config.toml
n_layer = 16
d_model = 320
n_head = 5
n_kv_head = 1
head_dim = 64
d_mlp = 1088
vocab_size = 2048
activation = "swiglu"
norm = "rmsnorm"
norm_place = "pre"
norm_eps = 1e-05
positions = "rope"
rope_base = 10000.0
rope_fraction = 1.0
qk_norm = true
attn_scale = 0.125
bias = "qkv"
tie_embeddings = true
parallel_block = false
init = "normal"
init_std_qkv = 0.024
init_std_o = 0.0
init_std_up = 0.024
init_std_down = 0.0
optimizer = "muon_variant"
lr = 0.0103
lr_mult_qkv = 0.4
lr_mult_o = 4.0
lr_mult_up = 0.614
lr_mult_down = 1.5
beta1 = 0.95
lr_head = 0.00626
grad_clip = 1.0
warmup_steps = 0
schedule = "wsd"
decay_fraction = 0.783
decay_shape = "linear"
final_lr_fraction = 0.0
batch_tokens = 131072
seq_len = 768
doc_mask = true
train_tokens = 899800000
steps = 6865
dataset = "wikipedia_en"
MLP neurons of a small language model. Each row is named by its layer, matrix (gate and up: input weights) and neuron, and shows model dimensions 224-287. Each number is 200 + 20 x the weight over its row's rms, rounded and kept within 0 to 999. A neuron's up and down rows have the sign that makes its largest values positive.
Before each neuron's rows, "fires on" lists the tokens most often at its 100 highest values on Wikipedia text that the model never trained on. A number after a token or word is its count.

fires on: "\n" 17, " in" 16, " of" 13, "," 11, ":" 8
L9.gate171,191,155,208,198,212,223,207,183,202,218,181,205,218,197,157,179,211,200,223,199,202,185,217,174,243,205,198,200,189,218,228,186,210,195,176,158,196,189,202,235,213,166,200,216,217,188,191,186,209,156,213,195,190,199,165,182,200,215,197,166,221,199,209,194
L9.up171,210,190,204,230,204,192,175,189,215,199,202,235,211,187,208,161,212,212,184,202,197,200,189,226,208,181,206,245,195,202,225,213,208,177,187,187,227,208,244,206,193,197,197,185,192,202,192,216,204,201,185,243,215,218,183,226,170,209,234,209,199,222,210,229

fires on: " found" 30, " count" 17, "op" 11, "und" 5, "hop" 5, "us" 5
L7.gate451,220,214,215,217,203,213,223,193,152,196,169,219,158,219,223,178,227,262,176,237,235,192,180,184,179,188,188,202,209,237,210,173,176,188,210,185,198,209,217,188,177,208,228,224,187,190,202,196,171,204,219,203,217,190,241,231,226,223,204,191,199,208,184,231
L7.up451,225,195,177,207,185,177,198,180,165,148,213,180,213,200,209,218,187,187,211,214,187,209,218,168,174,244,225,189,192,184,205,200,163,208,206,228,200,204,191,201,201,199,217,180,201,223,214,215,211,205,211,203,205,201,198,197,213,215,179,205,236,213,224,206

fires on: "ian" 24, "ish" 14, "ch" 11, "o" 10, "b" 9, "aff" 6
L4.gate970,208,173,205,208,168,190,233,192,205,202,198,203,246,191,205,199,187,202,187,216,204,178,175,168,209,141,179,194,213,165,192,193,212,189,181,227,190,213,216,188,170,187,220,187,187,156,208,192,208,169,208,196,217,192,176,207,235,183,147,190,176,224,170,175
L4.up970,189,199,197,207,173,213,190,187,219,222,198,155,220,180,195,202,195,192,176,218,184,172,244,201,183,201,197,201,198,198,169,188,167,207,194,223,224,179,175,215,187,190,213,154,219,231,198,192,198,220,213,196,189,213,187,235,186,166,218,160,215,196,202,183

fires on: " –" 29, "–1" 20, "–" 20, "-" 10, "born" 9, ":" 7
L5.gate197,200,207,203,207,185,239,236,191,204,240,245,205,189,170,208,219,178,189,204,184,205,197,174,169,236,195,214,193,188,195,166,195,176,172,216,233,179,211,205,212,227,165,174,234,195,204,157,172,191,205,211,201,232,164,198,183,226,202,239,205,208,229,193,189
L5.up197,203,146,206,177,181,204,214,231,227,221,212,210,196,200,205,192,186,180,203,196,195,192,203,194,200,196,194,201,190,241,220,237,168,201,224,194,180,212,205,199,215,186,199,208,195,186,209,213,177,217,195,178,212,199,193,181,238,212,205,208,215,185,177,210

fires on: "," 25, "d" 14, "ed" 7, "ring" 6, "n" 5, "s" 5
L9.gate778,207,216,221,206,188,192,164,166,193,193,218,181,221,214,181,171,164,204,193,183,165,226,223,203,208,193,202,196,184,179,185,189,176,194,207,243,201,234,220,198,213,220,270,187,188,174,203,201,229,186,193,208,222,186,220,209,203,206,211,194,145,212,185,205
L9.up778,223,173,207,192,172,248,211,219,191,213,190,170,219,195,179,187,227,192,200,206,189,223,167,166,209,177,200,196,246,236,157,225,173,207,211,212,153,193,202,205,202,199,204,210,241,196,175,220,181,188,207,191,189,193,201,178,194,214,194,255,211,197,186,196

fires on: " gr" 34, "s" 24, "–" 7, "or" 4, "br" 4
L8.gate304,220,216,168,198,228,210,191,220,167,180,188,198,229,175,189,155,184,208,190,194,194,206,247,178,188,213,201,199,230,197,202,196,191,187,190,232,211,168,197,184,211,205,171,233,217,205,211,188,224,199,180,187,215,186,163,206,186,205,227,183,202,218,169,243
L8.up304,183,173,211,157,180,163,219,217,187,217,188,211,203,192,201,192,204,208,179,202,191,228,163,215,220,195,159,206,213,210,181,181,168,208,206,191,203,184,205,233,194,200,167,183,194,185,197,183,248,206,206,214,198,218,231,183,219,224,190,212,215,219,194,149

fires on: "ers" 22, "s" 21, "es" 7, "ome" 4, "der" 4
L7.gate352,253,178,254,213,209,181,184,193,135,212,175,164,211,215,186,206,223,176,200,177,185,212,220,211,228,170,220,192,167,234,216,217,253,227,205,229,220,217,180,216,188,225,187,197,237,187,225,189,200,194,237,180,217,230,200,172,198,214,190,218,186,193,212,211
L7.up352,202,178,220,210,214,191,217,217,172,206,199,192,181,201,215,190,177,235,209,184,200,177,195,223,184,222,175,200,226,236,203,203,217,189,208,178,216,214,199,188,205,227,211,215,237,173,185,189,212,189,214,176,187,220,152,221,197,201,191,190,204,180,219,225

fires on: ":" 51, "." 31, "-" 6, "ran" 5, " |" 4
L4.gate504,183,202,186,171,188,196,163,196,201,220,193,160,209,234,203,176,198,192,187,191,202,170,213,195,176,200,220,192,231,184,204,165,192,167,158,198,171,220,222,173,206,194,212,163,166,152,214,177,206,198,162,244,167,191,183,250,184,204,221,219,179,180,191,208
L4.up504,168,191,202,197,216,201,200,196,199,206,186,177,206,188,211,189,227,223,203,195,210,200,197,215,217,189,220,213,207,187,194,209,207,194,215,217,167,215,208,182,185,213,206,217,175,204,198,203,166,175,192,221,212,188,231,211,217,179,201,189,196,165,215,224

fires on: "," 50, " (" 37, " in" 4
L12.gate927,166,211,182,202,176,238,176,149,169,181,204,209,224,195,167,220,196,168,180,187,171,201,198,189,244,211,203,198,208,183,212,219,221,211,214,197,177,196,220,169,222,215,225,168,228,195,181,179,199,152,180,237,196,185,178,178,171,216,178,214,218,205,185,182
L12.up927,192,197,243,239,201,192,195,178,166,207,211,215,170,198,215,180,233,182,196,176,202,195,236,213,208,177,212,207,219,220,179,199,214,217,207,187,183,208,215,216,214,190,181,171,213,210,223,194,180,220,191,223,201,206,189,187,187,199,203,178,227,216,197,227

fires on: "n" 44, " M" 16, " Green" 6, "ight" 4
L8.gate874,185,210,200,171,185,203,223,183,201,179,226,196,184,187,219,201,216,192,216,176,186,175,174,203,221,222,208,205,193,193,224,203,195,201,145,224,219,203,206,216,196,247,240,212,186,196,238,173,194,218,184,188,192,205,187,190,190,195,197,183,213,201,201,172
L8.up874,191,205,223,199,202,199,188,193,206,205,201,181,131,198,173,222,190,202,197,220,222,197,217,210,208,190,183,203,208,226,208,204,196,187,151,223,216,204,202,171,222,181,175,174,207,207,179,239,217,193,206,205,217,255,188,214,234,210,205,205,174,165,193,201

fires on: "s" 63, "E" 6, "ci" 6
L8.gate329,201,189,194,237,199,182,177,189,196,213,208,211,228,166,166,181,188,196,186,195,189,198,222,211,224,231,232,201,242,203,198,223,249,188,202,222,223,208,197,191,169,211,203,200,201,222,216,209,223,185,155,169,193,214,203,208,194,223,218,164,192,190,205,268
L8.up329,209,191,191,170,217,181,214,225,185,215,178,167,203,210,202,187,207,213,205,184,207,193,204,185,204,191,171,199,234,204,180,188,227,204,202,211,194,166,232,216,216,218,207,219,238,186,172,221,181,177,215,184,213,223,195,214,238,222,229,199,201,209,197,206

fires on: "he" 18, "3" 16, "mi" 12, "í" 10, "7" 10, "h" 9
L7.gate201,206,243,202,193,216,223,197,210,195,192,229,190,229,217,224,236,199,188,188,188,226,196,178,204,223,195,244,228,179,175,221,192,230,163,179,188,196,210,213,185,234,209,196,221,210,220,214,184,233,200,207,188,218,170,212,227,188,189,201,187,239,175,198,216
L7.up201,222,218,189,239,215,184,182,203,219,200,236,215,213,216,233,248,197,261,214,146,205,211,219,208,196,202,213,221,219,221,181,220,206,188,228,226,183,217,215,205,180,206,203,188,185,173,166,224,192,180,232,155,211,195,197,195,225,174,206,181,204,193,131,193

fires on: "s" 22, "ver" 16, "ri" 15, "com" 7, "vol" 4
L9.gate1025,190,200,162,163,202,189,196,226,202,190,193,190,168,184,195,243,175,189,171,199,163,192,211,212,224,216,199,228,273,172,178,206,206,211,237,194,237,184,164,181,203,223,183,229,219,202,183,227,179,179,156,197,203,189,204,182,201,192,197,187,201,197,233,236
L9.up1025,196,229,214,180,221,196,180,168,202,196,195,143,183,221,215,209,175,179,226,214,201,229,237,204,203,185,209,197,217,196,180,218,185,208,213,193,190,224,196,197,206,217,217,219,228,210,201,178,199,199,236,185,188,170,192,169,212,213,235,205,218,193,233,239

fires on: "," 77, " is" 7, " in" 4
L12.gate332,175,223,187,212,221,207,201,186,211,210,213,195,207,183,218,224,181,210,213,202,215,239,201,214,217,197,208,171,190,224,208,205,197,202,217,211,263,225,207,190,181,185,196,214,201,168,220,197,166,181,227,186,155,185,174,228,226,172,175,238,206,196,176,201
L12.up332,190,208,180,229,186,163,241,199,184,158,206,203,195,195,207,208,199,182,211,182,208,185,209,235,235,187,172,217,227,182,218,231,213,181,174,183,205,170,197,213,167,228,176,217,242,177,213,235,190,180,210,214,243,196,211,234,191,222,195,185,210,199,197,198

fires on: " person" 19, "s" 18, "tri" 9, " children" 9, "man" 7, "son" 7
L7.gate934,203,193,184,156,199,190,194,194,207,176,198,203,216,165,201,208,219,228,174,200,188,181,219,183,194,213,209,194,200,214,227,178,214,222,230,201,214,197,200,196,200,218,199,230,164,193,207,177,197,221,200,171,203,229,190,183,150,203,169,184,212,202,191,209
L7.up934,233,199,201,156,198,205,205,188,222,204,209,210,188,185,206,199,209,213,214,227,239,177,208,201,191,225,160,219,227,186,170,202,229,184,180,190,193,177,226,215,194,210,211,218,227,210,205,203,200,196,204,184,193,228,184,204,214,220,182,177,219,162,171,178

fires on: " |" 26, " " 24, " 2" 6, "-" 5, "T" 5
L10.gate1012,194,216,200,183,199,197,148,162,191,204,187,208,173,165,190,204,184,223,158,189,197,185,209,223,183,162,181,237,225,183,234,174,191,234,172,204,209,187,231,192,188,206,211,178,199,176,230,167,165,187,162,224,192,209,152,202,184,205,205,233,225,193,186,229
L10.up1012,222,182,214,186,193,159,202,192,213,225,192,239,199,210,195,213,214,198,205,167,201,199,203,188,213,227,207,237,207,203,185,192,221,233,198,210,168,230,201,197,183,207,239,204,215,196,210,215,186,206,187,195,223,174,229,197,232,217,226,223,252,180,206,201

fires on: "n" 22, "ish" 15, "ian" 12, "k" 9, "ch" 8, "se" 6
L4.gate244,189,188,171,207,175,200,219,199,208,217,201,229,206,196,195,137,177,190,193,225,211,185,168,176,184,183,167,186,201,188,212,181,198,181,159,205,207,205,198,213,190,207,213,194,216,203,227,199,212,164,210,183,217,186,186,202,218,186,212,198,182,206,182,179
L4.up244,196,165,197,216,215,205,193,180,184,154,193,216,249,183,190,163,188,196,180,214,187,189,205,198,220,204,224,222,212,210,194,204,223,204,202,234,182,212,224,220,187,199,195,221,190,209,205,204,198,169,166,189,183,190,205,215,198,173,211,154,208,188,201,188

fires on: "," 21, "ro" 18, "o" 16, "gan" 5, "ad" 5
L5.gate174,186,203,173,236,198,191,205,190,224,211,208,226,200,189,175,207,169,181,209,215,208,224,190,193,220,172,179,215,180,203,196,233,196,177,213,216,200,166,225,215,209,197,211,211,208,188,217,174,181,115,177,220,191,197,190,172,235,204,190,188,183,222,185,219
L5.up174,188,203,193,215,171,195,209,175,202,196,203,197,185,227,197,193,223,215,241,198,195,217,206,216,245,187,178,245,227,187,238,200,164,190,182,211,171,226,214,200,194,182,181,239,185,179,222,188,237,192,209,209,197,208,180,236,222,187,216,202,205,211,206,215

fires on: "go" 35, " |" 12, "^{2}" 8, "s" 5, "fu" 4, "mit" 4
L9.gate766,244,175,190,228,175,191,204,172,176,231,192,232,188,188,196,203,228,179,185,180,219,187,199,219,199,216,217,182,214,232,195,181,194,212,150,205,199,188,202,218,139,192,227,199,202,208,218,217,235,197,185,232,179,213,191,246,223,185,231,222,183,215,213,168
L9.up766,198,196,194,208,236,195,175,243,179,215,202,196,224,193,215,171,184,207,161,223,209,185,216,220,173,210,214,185,178,188,200,209,215,180,199,205,173,190,182,150,173,215,174,196,212,214,174,183,209,195,236,186,219,167,212,193,193,240,204,182,221,206,192,210

fires on: " w" 25, " W" 13, " " 13, "w" 8, "n" 8
L12.gate216,181,225,201,230,194,204,225,177,199,178,204,238,225,209,238,196,205,194,186,227,192,212,177,216,169,194,204,186,233,203,201,218,201,196,181,184,212,164,176,180,209,210,214,164,199,189,221,198,181,240,215,204,201,206,224,195,218,212,196,158,213,176,196,216
L12.up216,202,190,196,205,227,195,177,222,213,180,174,203,216,192,212,229,206,201,198,209,198,202,194,177,199,168,169,179,205,250,199,200,204,193,222,194,202,190,211,153,178,174,214,200,202,194,220,184,168,195,188,226,228,191,214,171,193,159,191,209,222,236,189,225

fires on: "-" 35, "–" 12, " –" 10, " (" 7, " |" 4
L12.gate923,176,206,205,228,227,197,258,220,207,216,236,193,226,190,228,202,181,174,188,208,219,253,221,140,212,216,243,221,244,182,160,172,190,232,218,186,195,234,217,195,214,200,188,227,189,174,188,225,170,249,211,176,225,220,216,197,196,203,154,186,212,207,185,206
L12.up923,199,162,185,183,201,205,233,236,203,197,199,207,206,180,173,191,193,213,189,189,212,168,216,207,180,182,184,216,224,222,232,225,183,200,238,181,204,197,215,195,173,238,176,193,219,172,201,222,204,176,205,207,181,205,188,198,194,229,190,203,207,185,187,211